config.toml
n_layer = 18
d_model = 160
n_head = 5
n_kv_head = 1
head_dim = 32
d_mlp = 448
vocab_size = 1024
activation = "swiglu"
norm = "rmsnorm"
norm_place = "pre"
norm_eps = 1e-05
positions = "rope"
rope_base = 10000.0
rope_fraction = 1.0
qk_norm = true
attn_scale = 0.177
bias = "all"
tie_embeddings = false
parallel_block = false
init = "uniform"
init_std_qkv = 0.0329
init_std_o = 0.0
init_std_up = 0.0329
init_std_down = 0.0
optimizer = "laprop"
lr = 0.00159
lr_mult_qkv = 0.5
beta1 = 0.9
beta2 = 0.99
lr_head = 0.0051
warmup_steps = 234
schedule = "wsd"
decay_fraction = 0.559
decay_shape = "linear"
final_lr_fraction = 0.1
batch_tokens = [16384, 32768, 49152]
seq_len = 1024
doc_mask = true
train_tokens = 325600000
steps = 10948
dataset = "wikipedia_en"
MLP neurons of a small language model. Each row is named by its layer, matrix (gate and up: input weights; down: output weights) and neuron, and shows model dimensions 0-159. Each number is 128 + 32 x the weight over its row's rms, rounded and kept within 0 to 255. Numbers have three digits each. A neuron's up and down rows have the sign that makes its largest values positive.
After each neuron's rows, "fires in" lists the words (lower case) most often at its 100 highest values on Wikipedia text that the model never trained on. A number after a token or word is its count.

L10.gate276:171109166164123052142063087120097130106144077123125130121110115103116144086100158177140143167116106155176119154187200132126158120162104130198142108171097072188143119123141189123112128175120099094144067105182145106133169098126128148092154091169164121086119110129060099098097075096156154095140077110156172179128131167164141145177144084174104099104149112150109110132095076132127108090111119139157106091131107129167182144140167151100109107136150108083134143071140129066177103142084196
L10.up276:202171135151140124108124121146097156179114126097163097096108118108103167122128154085151103140118097179121084106126093104095039121090070170155065131138138136124066161098169155061151129109184135135105076183147091149159149133150124119138162181177133131158140119099120149108103192062146076097150175087165084133177105156145117150132079130143123146160158090108120128145173111140155122108100138131112054139069120129146102128152166164132167209124144061178090134110133101119087165141133177
L10.down276:167203147137125140103175082152113109146120093108150111177152147128079116079087168136163099112186121157163113149134181145132129074095136133155144106119076180170160087112113203127109098157112110137149095148118160167140145135133167108154173087128151075113109099175080142094059142181156110128104131120138143169070146151176087104153058134145106093159165154132124104192138098122112064125162121128061076079119125178099110150133061119124136144135127085142107154089101086162172162148153191
fires in: "an" 20, "been" 16, "as" 15, "a" 9, "become" 7, "announced" 7

L6.gate307:080069131124146134103153109089112164085057161173102111122127201171127125114040130064163126175165142111063100171123159104099139115125106125159116088146174131148083120161146141123158091090133124112138079159110151140128191163181099160091136153171120090174145122110139117165158117079071136155142105145137119124138135178166102060171115096137166112121093167117081122134207172172093128141161118126125101140162122141179112115187167176104140096112123055138124140108103078100149155163157168
L6.up307:113143090051148126172085132110071140097128122115087145193158128116103119170097099096114127193148088106113113161142072120084111137127173143117146158137083128153142061149075128122140136106172116069145148076123134174174097130125121134124050077160136159122131111135122096125094209140120057052212109140175120123091092131121169141090117160127177132154201127117136122114164164100179161085146153111114102087083070145058131124108145142161099176120130149115102151128171157151150124137119115
L6.down307:165108155174122135135133089177113114173088087131130139065059085151171104176172123112123077101163130158067127151180100107186140149140122130115158139128114074174089167110157193099123126162084112168106114075073162129194152157124084129113178113087182120086118162126129187157116138163071106117129163125109108147092112103149143127146183146135120119130122116092176167091118148098104152116181075160138114125081209107181108163143132125156114152084106144145161064141099164096151075104097143
fires in: "a" 56, "music" 17, "age" 5

L8.gate65:166121110150082157119148035150080076093146090152179119168134145142100141138148119091141182159115217113149103165165176100107119115137135076060124151115136152091137136119158165140197132169129172143187094108185133141112121087146149166113153151161153164117180125139135118141177113115109093114121110158086130099166093177103115190166132132110054101120129105184142167095121104151174144170091115095145077140126145162139145088147103104120209122097119123141088142103147105144113139115125230
L8.up65:108096083131149096151132100093102092102141128125115095127140155143163134084149184100137170081126141091084152101104098111162085120126127104113070120115145106170130164092144173064184112125184126166133150123145143182144141062174074086112175142129112110139182147066156125152113123128165106096152184103141074125145080089146093217095148083120110094126110093068154143158120061136111151100139085099105091172104151132102004119093131132096142087102111106142141133094070154144122095131138127
L8.down65:140123156105153133131102068153097109073117120118200113163081136137090156143151152096150169163158159066200151109136091126097056057058159115107097117151086174117132098123138148126150172075132156156103100090152143121097128116168159140125136108122114183121150113092118161098165104131182107138134144134109117098136109155142169211132104167092111143138069162132088155133151061114102132076121162063125150133113202174086054154090112099146106145152147128119108122126137131106164123101069203
fires in: "death" 13, "de" 11, "degree" 9, "development" 9, "developed" 8, "debut" 5

L4.gate100:129065165101162128136201127166106143122095140121105116137149113148140107085137187118100121186126195123092162122152174118132120153091179086120142120098092138056112088168148145104104144148118193145087155121165141199139048123101136071132073123188130121103117093133094175109090082158167108118149176131120082174062147169147107108157154091130168135110114153119142144063144164120117120161117114086112128057111167140143184091146134149067104097208157160116168122126104116128084108117153099
L4.up100:060100151110155096071188133155145126082160096125101161124142148133078091179095130121132110110130162106081103104095175084113115116099174104116158052134160098145130094112164151056118134127158107083095090119106131128160099140173110171159170123197132155121082158121127163137104099138095120137060110093094119079126130118089153066129100096179092140085151125122106135117167064147093116200110124158091177156156159110106136178070110134099101161071103213160082163143129171140132114124144112
L4.down100:143116137091117107127153076090115102056170135125132087094121154128119205112133174082161130117129121091150082161113101150126102114097109172124079144166084132169182116129160120138077142069176107101118087090122134126119130163128145077137160204105094116103107107150150139078103141130134112140175093144105219120129134127192126109087162129158100088122187075093101111157133136166080137127170042071109111189137050114143084134180124141105064124146108121149148141107159137129055110103131123
fires in: "who" 45, "he" 21

L4.gate200:171148122183088159110109165097144136071074160115127150165141076148167175038144108151075143138107119167215120134122142106139106150118137147103146150073173125140138153167080145166113131136085107147100162126144134153100128106110093143091069119127142126151075100174127092105055131143125120113185095119061091110126121153147171175168213103111130143117116139083129117108049120124179162130142131130107116141119136194103094172149097097122120104169136203116084167100121169105143121192170111
L4.up200:062051133174101149119123147124087120095137158140121088113110116131077166075100064132173135104189131160093111151137072122103060119149147106122159170153085078168125149092148110054156142100138103175165116228137121086127163170129126130162162084115130074096088104116096182112125184105134117086104140120145100131171106119168110139170123070127084118120124075121140108164125105046138104092100112145107188108133129139108076109148141153151132137136109144163113130133066104154118186163152077
L4.down200:068139111092103170134155142142116152051091065137109076120114141086086137118136110090131142134159122162161091137131107107119066125091166105146148096101108058147191097119078183119096165111148102094124128178143155107096130164080118097093116121171133081138153094129103143166086061164098089114064097156136167098135108122144122149097131106105181103145161144115128143175097162134098100069096054072159140123173118160126069106182162085086163100107094186112138120139134092118157111120194162
fires in: "that" 71, "who" 29

L6.gate372:176151069127142088134101204177099115132125148132082131090130082119080111160151101063133153089110157109125121129104153129115145145136148106057196114149156086116103098188147094134178120132175124129106139141120144148128170148173108122164178126075145139116118159155168149141126190108128102135146098147124087158085137026090098190172144128117198138116151124069131113097101067095135147085123100130144114102115122143206143210119071167165181150155124167155079128126124131186126128131148128
L6.up372:120134132125153135128138132177083089099051120092118119187114073137125144130109109171199155113134113141143111147122062125100165180133109101140131108080153105118113184105144115159174155102126141125128097145147068089137070171168129160145158121111149166104057175118117152128172040127141151076203118101126124082105096156154185092131122130106106109135107109047122121116105063137166107125058130113072128111175120160173118157052179160107123106089165104120113083113161132096119123165088121
L6.down372:098166103162125075168157134154156166153139021094083150150079128181107097162097128131122153134194131086145116174153174124108097088134114115141133117155148141139116116150110135108095134079187134114209140115114123120150068057133088080165118104190152124178076114176148125093108159159132127102116083181149140123142065145102113150094150085142078130125140171109087191126136106103106104104160135118130085139178036111154168084160157164148110160144112110079120162099139126148114135163085138
fires in: "held" 21, "building" 13, "old" 12, "tournament" 7, "journalist" 6, "buildings" 6

L2.gate260:121105165149053135139147123119158136122108145169042129080088126134110122085100131122130146130156118113133095169144091089135091156065127088086122115113194151152119097163088095088143122095071102157107166077096103158103105130133086113153136082096164102118124176138144127134098086056160133123066148084117080186153169158130117129132161158146145083141133078121121112181090103146188101128113178108058170154137122160093132117229131109141146148134099148113101148158132124121075044178165120
L2.up260:136097179121072101139152134140179115107142148164084153130086128112103119083097144098177126143181097094102167188072155102115139111069142058109162124143170152154105111184099112150150115132104084175056108113120068171145082114139125076100169110114196133095136149146181147131099101108170134179073105099122097135141186171185080156133209096154194099128157134119131111188145101102170130139149161150122100160108155134084102160147113128125171161184097130104148150109119127155142112185150126
L2.down260:139083187135064143139136128150117151148118157101077157138098091118150141074100136096145146140166114106117174175128158100118124127133150104112128131117232163127112146112091104106149124153107094132076082097092062148141109143150120107174156070122201120099151164131166114160077112144129155138137100081120077160158217140127149158148144118124172138109166149128168132234149099128192096177143216172126145088122099082151133109177158150131125130145200128103125134113138176125105085129152099
fires in: "building" 16, "children" 14, "park" 9, "buildings" 8, "barker" 6, "denmark" 4

L6.gate222:115097132166125110112144158130115148106077201089118131074192150164162173111131172103135116059175163139199112078113149158138131154106107118062127082120168071126182112178123156135137185155150156152171113154135133184163056145144152116121088089092159128125109142153139112151136138149087174133091076125126091139097095197084146108097133089144152117098128170146071156120134083100093135115105131101093130098140192132155146094128174097122168151203157140154073132173099146094174099112107167
L6.up222:116124170129129131149093112091078096143118078146130149183103104065110168162125101106109143117144158156064113169140138154119089128121134112170157145092096168158126067143133087168104090130093139114131130128111181118089057148160115173130167056107168130161116135104142099161119122122098128068139112164180137122109135121141130133074060092064091147133114218101123140108172187143143112103102138124248130170148150135134081118105203132089135123144112097155098166184128126131146080155118179
L6.down222:095134143215153196149141094167138107146169139134075126192141156105121118116048139121134137114114119075124074156191124148172131147151125153096089122124100085125131142144139086147155127133060132073182162095077176106067110117163168097148159088169133064134151097109143109110131151132131121144152142141084136099089109112117131167151121145162107197151105114148110142083118123151125162078115177161095171123115137136112200100132119166113099120166104155134145175119117183210099117059075185
fires in: "football" 29, "held" 12, "old" 10, "footballer" 9, "shooting" 6

L8.gate439:133132176104151168102156146110191048072145085110129127215133098104104088183130192197190148105115134153133157146066105148137154144159087146204100143114135178131097101141119096158147109167154104117164132171100109151156116150115144044109119172143151127119190101115138165139114136119113097119118118073144113124148141148214166174143173184165114144113176139067144104065097087097170112102144134154098133080134083165116140107141115143128097164170138177124125102127135123148149135138079136
L8.up439:122099137165100174142144087113131149111125216109078142124110150113143137167152109158118146131153186143178153126143173079142052116126141185131038200122125113164067145109103154101075200141149152148111196110076149130130104159125098089134106092088138115126159140169112148103144080084139130112092154121168121106165114100145133106083150109150134094130148134184120162125098144137117141113101138172099099148085162102155102106172153080117105185119143076123197087121102114081172083162090199
L8.down439:108069092110115043159111145107158175104110141145177110095116121099082105103118159133129167096135135120155168145088127130174115094094129095137100114150188143129145153121106112164120048116139167173107080110147123088163133116119105096156106060103171180129190126131147129129135109111184069085130170200096158170145150133126144094121132101130108142190165103149204141146111082098138165181115214085117150117085091168093159094142164076128121146136106137126127110125117119177215084122156135
fires in: "football" 23, "september" 13, "july" 7, "time" 6, "november" 6, "august" 6

L9.gate187:149176127151170116084141104123135105136106088141175099126097149170121156087079116126116141122127145119108113123142146174052143089156170149093121146133195106139170155144153177128103094144118111164154153082121130118148099157182032063148137138138073120126128083169110129108098110128054135030125111158118192136143171099085105141109152068117141102166123188132110093107121173134144151160173152122138156137101119079051099059148108094129152083100122095126180098155066131124179113138129098
L9.up187:097150065173148137103146129141090134115133109128123150165155114154138121123136179136107147111119157051113157154103142122148187085112174128085164075188138180077165130139140082085170123114155060093102120156123117150157142078148111086081115181128090125080140070124104124132088106156121173191095104197114084165140175097078107086137126132098137123147142233132204098063089097135156173140152111108072117136128129112081109126150139121183144095176112147134129110130101109125158185122143152
L9.down187:076138115163117124104152109125130117151122137113143098136155133138112155085110120137093128117115186089143130123082116154156123148122163120111087116094104180143119112166130123092131136113118149142090152156199124190153117109118117132140157061156163090148120110076076097137114109147182122195144121213144140162098102190142090092127162143070127170101150120142188099077146070184125152146179200132091121113131163000118133153104079143162089106154081136108119099153130126112135149141197105
fires in: "and" 62, "evidence" 5, "or" 4, "million" 4

L15.gate182:059177076140142083138139171130099191180098152160075169124167158136143158177151147097169086106095136187122148126139148109110138111163149188141117138083196172168131098091160147086140129098152151150094128201170071181129145112129140096104159117123126209082185082171131163147146100119136159099134124133102139195047099138160164139122125118171120140091105096137105078116125110069124109174130079076094122110172141134159148109115173151093107088119170158167088118102120135132152124142105129
L15.up182:137075121122131205100134147110128170145183124128104138087073133123155097132119195100130144149122116107157122154170079128175109131117187208176094181108116120124176062096099149072137108202152132132125085169159134123152132155110107144142072138118206137135102127084095090122055137111177116111101116097157119184099096115122099131120140151091130095139162158103156134092128102144180086142189112151097123151137060115111129117080149199110051109090088212139121114113140125136132134113122152
L15.down182:136182109156093189126134139136122171073076143150125123119070141117120158094145155140145166096125117140132150112108085109126140175139141147205160117118125107136051108151146218183116129142194122100122089071132083164108143132136114132121122102120048100172116118141115162145120129100112131143065081083128116184198108174152092098124113104103108085159150097114154123167087156114166151109149173127101145128088097093106166160164100096140100151164107231087114131137101125209163084111115101
fires in: "well" 20, "known" 9, "then" 6, "such" 6, "announced" 6, "another" 5

L4.gate415:125191079149064096104133117129056134142109061127134192139128168093165154082118102119110143156118085143178111114109140108119114038143095101071136129219079112083124098146102144146196127104097103120104164160145160160141144078149153094151117154171148110174141126110127092144116172150129092109132162159097174120116148097092134112134084133110064077135196075155127150159094137135111154104129145124100138139142140089120138052117098104121109140146139064121075141069146147218133117150109102
L4.up415:096103167074093141109149164126160109130208191130088150157113166101123063126119199131118093081101101101094139109167100172094103134104145145101102166156118157176185132096127146130136090132135094137100122189163088158148150101124155091142156100129106070135183107063118124087126159083097151066109104131167107120122111145130101169125139140105073113139134086163173118129130104167056104162106153091106106147165166119110160109111147046087123154089103046072158143123116122161135144124205115
L4.down415:113170051065108139126124149140140089156149100166195132098147065070124135125162114144130118096068095116124203071137140094179163072100120117197094089139114187109094129086142084084145132140103111146072151102134102107072127155140137137161098131154145154175143136126117133124135106156105120121125120100189132086146125162108127070152061138125119136125170169184194111144126137089095124107081132055084079107176207170145154113138130108183174124160117147140108152160133139135100125122175110
fires in: "has" 42, "players" 10, "national" 7, "0" 6

L4.gate95:121126227130164166140175118157080168110125159152114091145090063103128133131129132113131107103117116142159135109141106161160167144131128118095137130120115145125126165119152147182156169174081101162122156109107088162098066094209107113152128159104110145172148159103162079183134146113075117192113162162126147066083153160089143086090151141121111148128133146097126094089111121096141149110138139082090123147125163129144168102107097191135138144064179121105186229123085121205127066166153148
L4.up95:041114164123055108147080206120125180106189142155109135108080076089179091099081094174114078169145137186145096146144102097088092162157150100147191092137137143133122077198166078105145163111110140131138143112135152171116085097134102088128143149127171138119128191146099096169099133113077150125136091187092098114139118147113208088159163072127054120176179131116131124153156142122107104148153133134121154175158190141125141117152103146127094147119131160113149130131078129142117148120108161
L4.down95:128154186137095134149168111149167144190070121152180142126142076103126108092132119099132117082153212152126124135071193098152116135182084110104108149120123154127123148087077126116044118145135121174162129165126107084140106141106159157082123101143100141097158129095077078183121177118124089117122114093124164194170088087160122137107117115128173134112133197143097137110171098117144133072177121138137114116129130097152131095159153167157128125040158065156119068057135138113170133130128055
fires in: "one" 44, "media" 8, "building" 8

L2.gate170:072149107150137101093120143118092120129104088145127117124143148162109117105116107129097193143097161110126140112136107100085151131167039098124158100116195145135126086132214063068151134093097077157149123143142146157137181144149114081128111128133140087038051109133076150136103154104122101124171182094165157116106176180135091160117104098120111155112104131194142153101128150065100116161081105091073090152151113106077084145102141104109103071115103128194123103110166195120142160147137141
L2.up170:105149128099114129109127128081096165126077091147156112109138107142136128100152163148117124147044132067106110118140154105114109099078125097153126137137177137155120119139117177153143121084091122136156157139091197140095186106133145086112147134124107054100095128118087110112118138084106085142174163157185096133114120168159132146136147120110066114170045101175110084157104188076101149113116076131060167179096120167094116142143048175166078155152096113205190124107155186162139158132143120
L2.down170:122155127125125054074119134134103104149137118126129140167170139154133126088133105115092197147138172113132185108129107144071154065229060107129149079127169106147116101118169073106145135042099108137161145144136107131133163129145095103119171111137102111015129124151084124113113153126107118115184155060148153130105172151110095149154075083089108163101099138162154120065173111093119121163091135098073115095105125049122109136075155118092093109120082120156129145077110118111136156141148124
fires in: "or" 60, "organization" 8

L2.gate283:091095155149131101110114103126179129132151138130139161157140094131148103060146130121146104167153118130147167121144084148104169058114093124150093135143119119146121208159151100180106119114119111121115061121190080202163140134135148075134164143131213195078128136142135131137096163163138128122138130129166149060168203102165093097129139077133175180046190222119137144113094138118092093155136126146111108123090147091150150122116157149118119069166118136096148108112101111123162160121069079
L2.up283:188126134102090200136128101101087132095088127113072080076136157115126114175078143165160105143102148094103071104168125137181074187169143145141136185159137150141198116120112109091107140106127144163130168076082183088099138098132125134105084174111086090170113142128138115127177095089156125092100107092137092180090072122129168144135151203165121081167124099127167139155065144111138147086112140107069157148091096149115103129147104116127118157065110123128046124160129098157129063122144109
L2.down283:117130182149124094128104117135151146153139148112137169159142078126128094072123157114128141145151113134147231150132115127135167045142086151138106103109126109122114183143160113136113096145122114122106103139185075166152121165135141108147185136133255167090133112142125142158126154149144105128113138157157116077178203110174103125125106068123149175032156219116137159090115136108110123155145157162114095140124131041155146129115152142107134077165155148110148110108092112099160170090084098
fires in: "august" 34, "september" 28, "july" 25, "june" 6, "november" 4

L15.gate260:098112133133157109129164130139087119128136101139098174124107149120180175069109114070075146065138123114162185156150184175044153143111122151171122107132152122116086050091147103072196102132115160076127085122086137139106130133139097157115087136118112099117129109132095083110131155112129114068110137086097152146087074179165114114098087175142101189162096068120182098090081099136094171105094145062112161110120123138142137073122158177132149095118118080097200130149167090141127087125148134
L15.up260:122165168092147074153105067140102117118188056137059094108112141123131150085117135115109124112114108158130139141091115105144135130085123163156082130131170171084130138072148161131156142096154136165127102104132142110203151088144139168080119104156118135107145128074092128110097158100143145139119085125097108123123095128164088187168103127157134174129167124199155133084087084083207137092114140111159072148146046087059175104107164161147144073139130098183104121118149161154088044139108111
L15.down260:139143137142145117154155151068107111162143109098126114204126080074176138060139139151161118057159153162131155064099128110157137123168083130183139134140144114154089083129098139133117109156156224105127128125122100143169157118115099113174062102153128152142121087188092085066150132068133130090123126114123213140151118114123170083145125128102083079124154148147090088071101152102182102130161187117147164166085096106095132135120070188116083104105142100116114151107179150103149122080107132
fires in: "known" 23, "well" 19, "to" 11, "such" 8, "announced" 8

L10.gate218:172123153170180136100062137101153114169086112159188158120136157134103164124106146154109122096117142103114169063172113117062131073169160176091052140164123119164130127071058137125105122188151079106106075205165125163142122136110114121052136145111114131107106117100142074182086098125101111163129109155135138118091148081120129136111165076181127095113119138123134181109122091196092132091109153157116122088092100115135141137142111108125167078103142111116144091138096188064108168138063140
L10.up218:182150121093095114095112134104123134117039127092109137127125083099077202164100167143152127137111182117134120157190125049128148119160140099122135181104156150160106118106116152111130105112146170135167094114111124066131085110177187164102080095086139083098116119126133179099075097103112126103143155096081159104103083092141079140107181138144159127114166152145158114150188142162156161151100164064102090218127110075145104163137176164117146136116102102175114061126106075156134118170131112
L10.down218:138112088173156132139143115149153145171086121100163150146113192219074075068084130150101111145152070151127228135144143124059154066087144127135119138093118144124187087138105095132149138161158126116170092119149143165161101126114107121079164106108140147100150141138162138128113103116089098089162085171149139137164098098147107160147099072186097136062097154169112155162145134145095163150116219141122095084072134100136133109115133151162069118173130112144115061072105125156144134159135118
fires in: "as" 67, "national" 18

L9.gate314:146142103155196136104120141099176137096155066088179130149120161115138149086217129145122155135092150158126138125146103097114167099124114147112101093098123199083136170107167174123119116137184114136144147131083149115141129123123190165149112139095094136093119072107087099172130097122143165074126167097170122098110182193090097189199111163146082132145113149176119123126075143096105127147143126208060142107147108155061080163102140192162163089094155126188146142095126144115149165154131139
L9.up314:151119156198173103101114088076098151188159137116150115176105119147166141120138100137165149064164154127103166062207124113155110108155137130136168148072156098135195144147159090111157112128145107116129147127121202122115115169149119080136097178111124119114071129124102119162101154092083106071171122064054114078149156158106092094152108148065103120130137158120156153144135187126153106106071099135156061130092170146128077120172104096120097153156159104091166098139134151103143071083165102
L9.down314:092108149159139090099155184108177131105148108147164123124072142115176117129144167117129148157112112151082134166112143113089091077124144151141158112121098159084136111148134112106132108147144093184153136091111133103146157163145170151091096123096144197158166124078111110145127082114140115132125149175156111209137168120089163103170163094105121120129089116123155025150089191066138157136046104108048115134097096104143119091111115192132173099112039122176102119177090094119175138158142163
fires in: "high" 22, "or" 11, "highlights" 8, "medical" 6, "effect" 4

L11.gate82:091098132184156137116105166135103177084091132149118154105094129116045159123155037136113166157118131178107135162180108073091069153102150161157142130135134106115177168118153062148109103103112121134091116110110154093187123121142158173126097112141158160108054082158095154144113128101156101121065139129165154091075131113127087126135117114152152128100109059116127205140181132071131094145115146116090092116118041139193168143139137109202115097127116107071076136145135147115125136172122134
L11.up82:137134128098168113168094124087085082107153039085130123131136127125161140177090126129112124110128177151114170129126085161144120102155124058119114132149092100198134180126099113153107117051125179128106157098086165118093126129167105119123132145138122128115072099154151124224135120129147138103107118157099138108120131151144081071076175186172109124081149156121129132159160088187116135048189136079139119136131135066143117098138117059139146084078150109165177094153129103131122117066182072
L11.down82:083154172162150155161170142100078097118122151123062120147112103071105097120120131079126146158150100101108118154079066208165125077044128093144146109159115098138119150085094135116074164135134166090176115170126132136131181150140094137073107103109202177120052137121136106079156139095058180121158144148184124140156161106157141099142112076099143149148139112140172087120097138136104145110130149126069137177086128149166167156184084091128190158141151157137163113194135113114111120141139121
fires in: "national" 16, "population" 14, "country" 11, "popular" 8, "church" 7, "university" 4

L4.gate89:142147120163168128123131137103134161127153079158121110096135141085091141115121113135131130084108077105119144154124138131091124110152114152073181094166073131109192090141150125147147097102115225089122137100132132185110120123135137111155167215150134123132122030094119115093159128101104146193154133150095139056125136092109135178163186168137140094165064149128139130088124154087081156141206144185159125120065121128114136100102119113126087172101154138045118080149098180142168118133087085
L4.up89:128145070163113131119115116133133121143182091102154093109157212136128113148129166176101156177161130077163118146056117190089167102122165141103156095133080092179061175132112133121157092101128110186151166089174108165147179101161158103147128189169115112135097142091142124162132139118076086094114093140162130164171109132150063121139158122124068117178104087135134130112166111120117062103092089131080099124153125143138108150134077121113073136150131132215072070122153178146133104088150147
L4.down89:122126116154105081054090134136093125176131095113136110084122140169129132148085107158161079132064058092084121165128185132130156134098091156107124097152091157142118094099149131157133184171143133218121160149128155126107186123164107060101141160160170126111166138146066111079118116139128145070137138067138159115137124144192123145102156127090099086184130142170145095181089176138054072140088086081156118146114115163135110157142104086068125130181127159108150134145160117125131095110194121
fires in: "has" 66, "w" 6

L2.gate106:065116094165169138094127099119076098104125126171138123142114158184107135139157093157127180113133121102101098161151066102095136095129150103065121146098181142203174158118098092146097148119158111130072117174143152099137099170129160113141120118120124120145139154109126191170174122047136134118089133182129117114177163114163078126151113139135160151139135076201166142179113190162133156123127109095067111073195122093085170116137095079089133093120110070108154095115103086050085141153136138
L2.up106:088139117179172135109161077150049124069143092120122115151133167127117089192138075142099143087102107115142113168119089136086125117134170072087114151107150141194201162132094096166133125106123137156123098141152145159114125184130166124128018136141097076129138139115091136148103200119106132087138123164148149100101116142115079126136146133179183167126111076188176151187154129165129164093136085096122126105142143109099151156138053097098137073164117121162158128087081116059113150150115134
L2.down106:095117072169135116116159106112099100065137102155105151149133181135100134138119101156121192149142121118104075136077058116043077106047177096107134170100113162173190157141111086123099112110137107162147091119165153104133118161143155190123052114177103122117131188129111144145123166051104156088101139218130130100125116112119088107128101136169145101109143077146216123170126143186142134090111122150112123097126144091124135131129094101104116106160098107122141129097105089096115122204103136
fires in: "national" 36, "world" 31, "university" 6, "international" 5

L7.gate20:161107175145095136161144175199086122082120136155166047120117138176151172152145099197118133117167161177176118169138117184094088133143129104168146171118108102119170097113055097144116139119114120103111135109117118155150090140157129073160145158136092081193092150104153109118158132158184142136131097116114107150135152123108102096160112069058133104118193133164123145079178140164146083100127126154191122142150193131098148118187103112098219149114167100117180107167129132102102159127174144
L7.up20:078092120145135133107137125135085091165124175133120102127172106166126115133156144146123163104149143046154134126180166080120092143123125085098109147163062119139091070142095238137169098067101098138095127123129139089039113171121146133131123144134122121102126120153129112135195156150143074170141129178087098178143108150131113083129163080089104193130155136138174103137085150136126154078139133141128101139112095160177178113063074102133044135163130138065179138143114147117102114103089154
L7.down20:155071101125067184179158117113144103112099150134058173137122110115067130056137084107141131112146086064120065107108132098139121112125141180117137144104105146165185101111150120184147137100134134197098122120120159126154126139123072144094184124132164135118128092120048157093063085142175136093106142154082122113138094142110139108126123137103121144157188174142113163153131134105097102090166093075169182137144136163191071119148143159132210146107112169086184153174101103128134163127171101
fires in: "career" 32, "in" 10, "90" 7, "points" 5

L9.gate115:135128214088127123116150106171167062119100151125142119051112100163158141124081098105195139165078113084089120107123101116123125151099146072111091120124129096100121152150142120122129124126093124128212086110136144173123119110147102122099118142048104124119144159115119123124162113117076088160083125139160151111077106171117098162157114175072186106067101090162114161098172082103165126032075156117147130108107095135198151103139054068115138101118144136093137154155111073142131117083122124
L9.up115:092085145059127138123130125107045144076095175146105114072176144184166098101101176148086152127165137112125114130143127072148093124125159085054170153115113053141143145139161086061190091053116130153126133110131201140109110111102101071121159114144184104119142167089124160095159124116146103137144194146148084156085106164123146197138127063120112192129106127075101163150112150176114157170142119120089082111107156153090110133104143116130160135126138114150125089112156159130126108158183125
L9.down115:120107136124140135090130112156094086075129148151129124163148162165150122126106124080147183100094140082132058123163109085093081112043175096174118110143178116132105123084162099073152115079170126119140061105194167108115145118102090133051132165104090124154138155141088147136122145152148114147117097180125105095142095151149089178195110191137112069149086107143111165105156132156143169091117139055100119124117124111170128153106097102092137137073099072146096155173161103174128154158195164
fires in: "de" 15, "death" 11, "development" 8, "developed" 7, "deal" 6, "degree" 5

L10.gate433:126190198132130102195066123071134203136105131103150117123118092097159149088178128162076099155124140156124141043143112150069146094135137117143091166141131116146135131120103105185163100125151161137166079129109086146125088135136101103098129156136113141136084150127106121134145152059186179123123140132132121102141100109098136115134134108082191130121096100074157150134156136086080154146111050168150106161091153141138122124187076073207114107143128087078072075127190103089139108136114084
L10.up433:117130091094114077100154065161134091131129123128046109150135159077068078118103178125125163096146156086126149136132185148122130171132148127096164132098111101108158145109097091087124136140174187134169126164131174121092113147089141103122145116125109150143124087126081150077135077146104097054051110120112105152073143094144131164149146143056123135064180120173101100071110102124078171129127100115128108113161114134166182176094163115140126119088171112080177085112096097076110098088191096
L10.down433:098184126131143100132087144115150128143131126156126088086119071115154042073141123183170205124146133164158068124123159144133125148122156130082167115147136125089196104125106131149175116172210118109165104107162134148093137088126145138101144097106143100137125149140150177082143138121107130042104094181120164155131161087205142075090128158090176109128150121152056122151100095088121089189101092097203108160130121181120172138142122112127137133138076079109132096101107125133158059110126135
fires in: "0" 97

L10.gate309:079121100167108110122194123106133085107153091110187080150079107104134143145114160137135113108120068083118130138142090134126172119127117130091094164146122169137101083113126168101152153140127195148062089125121140077134135098200108135099108181126117080140164044132117089106095076126098127076202123134153124096147117124122118144159081111130104080149161125122194174136147105065061127096077101114172163112072193129089172124163188110123084180150141116162098130171123148120160134132153171
L10.up309:127092136111056137145116107158161158154138099089117104157135120159200149089133092140183190156117167120148161098169153089180084102101168180098126128101146151083117108124180192103158130157165107070117146189110105140114149096096128091123151146163085051122115110121154128117123163112155218095095116133093093119188144115132129155113106112077107137158116074163157089129095113106100156173150123152114093166108107096073099176147112095222168110132167140104112133141156115111200177136125115
L10.down309:142165103140106110087182072121155103109145093055141068109110177132104156120084106112134115099164065108119136135130118134120142094125099103158100121099175155161149045118142097095188228152163173167151106080125136192137140162097115174103112186108165120180132045106162127111088122150150164160074104149130136127160121129101151107117099107109094087221203105162144133184162136110123132120127122115144166137103156180084139103135145124096136135170118125126165133162142136162152129143127196
fires in: "he" 100

L4.gate120:096104150176087104115140154124157160161140154159178138103095084142085130118098097119162092116151128168170119137159084131157166155139153146147097154170183157169150154147080195174076127132182051087136121152117133165164081082203109089104138157113096132159189118129135153097172161091119119115141106097093035112131107134119139116107137133123117129124094154147103119111178094124063165139117122150156187042087124117133131101154184224092125125089129134165192136129117135157099146147134145
L4.up120:122164111099151092116111156101090120077070145129113119180083070112075146132092092099096125116139183129142148122085080133104139144111102118138116148099099094162165038155085129106181127087130108138159071091116157176113109102148122142124144101170137204112126164141150108146185184093114169165181126129138138096185095162156099161091142078118159110112161120120129118153113143116148100074077171106084108085174110109078132125163078123070111114203149152116052111154133168111114069102156153
L4.down120:193117111138161099144124083133197104150126131099111157174127162107180103078125099147108140095147137111160149150102134139155172100146101076165143123119152111142117113070158121177140101100128161193134069044079183092139098129126079173105134135102141093109088147126138078154089138120066067156123115094154148051131068119121143084152139168188137105105105132153127156109116137075189090122117136161054121129166152130118186055126149167078082133127086109107163123141120128087128100182123102
fires in: "one" 29, "house" 10, "district" 8, "covered" 6, "discovered" 6, "music" 4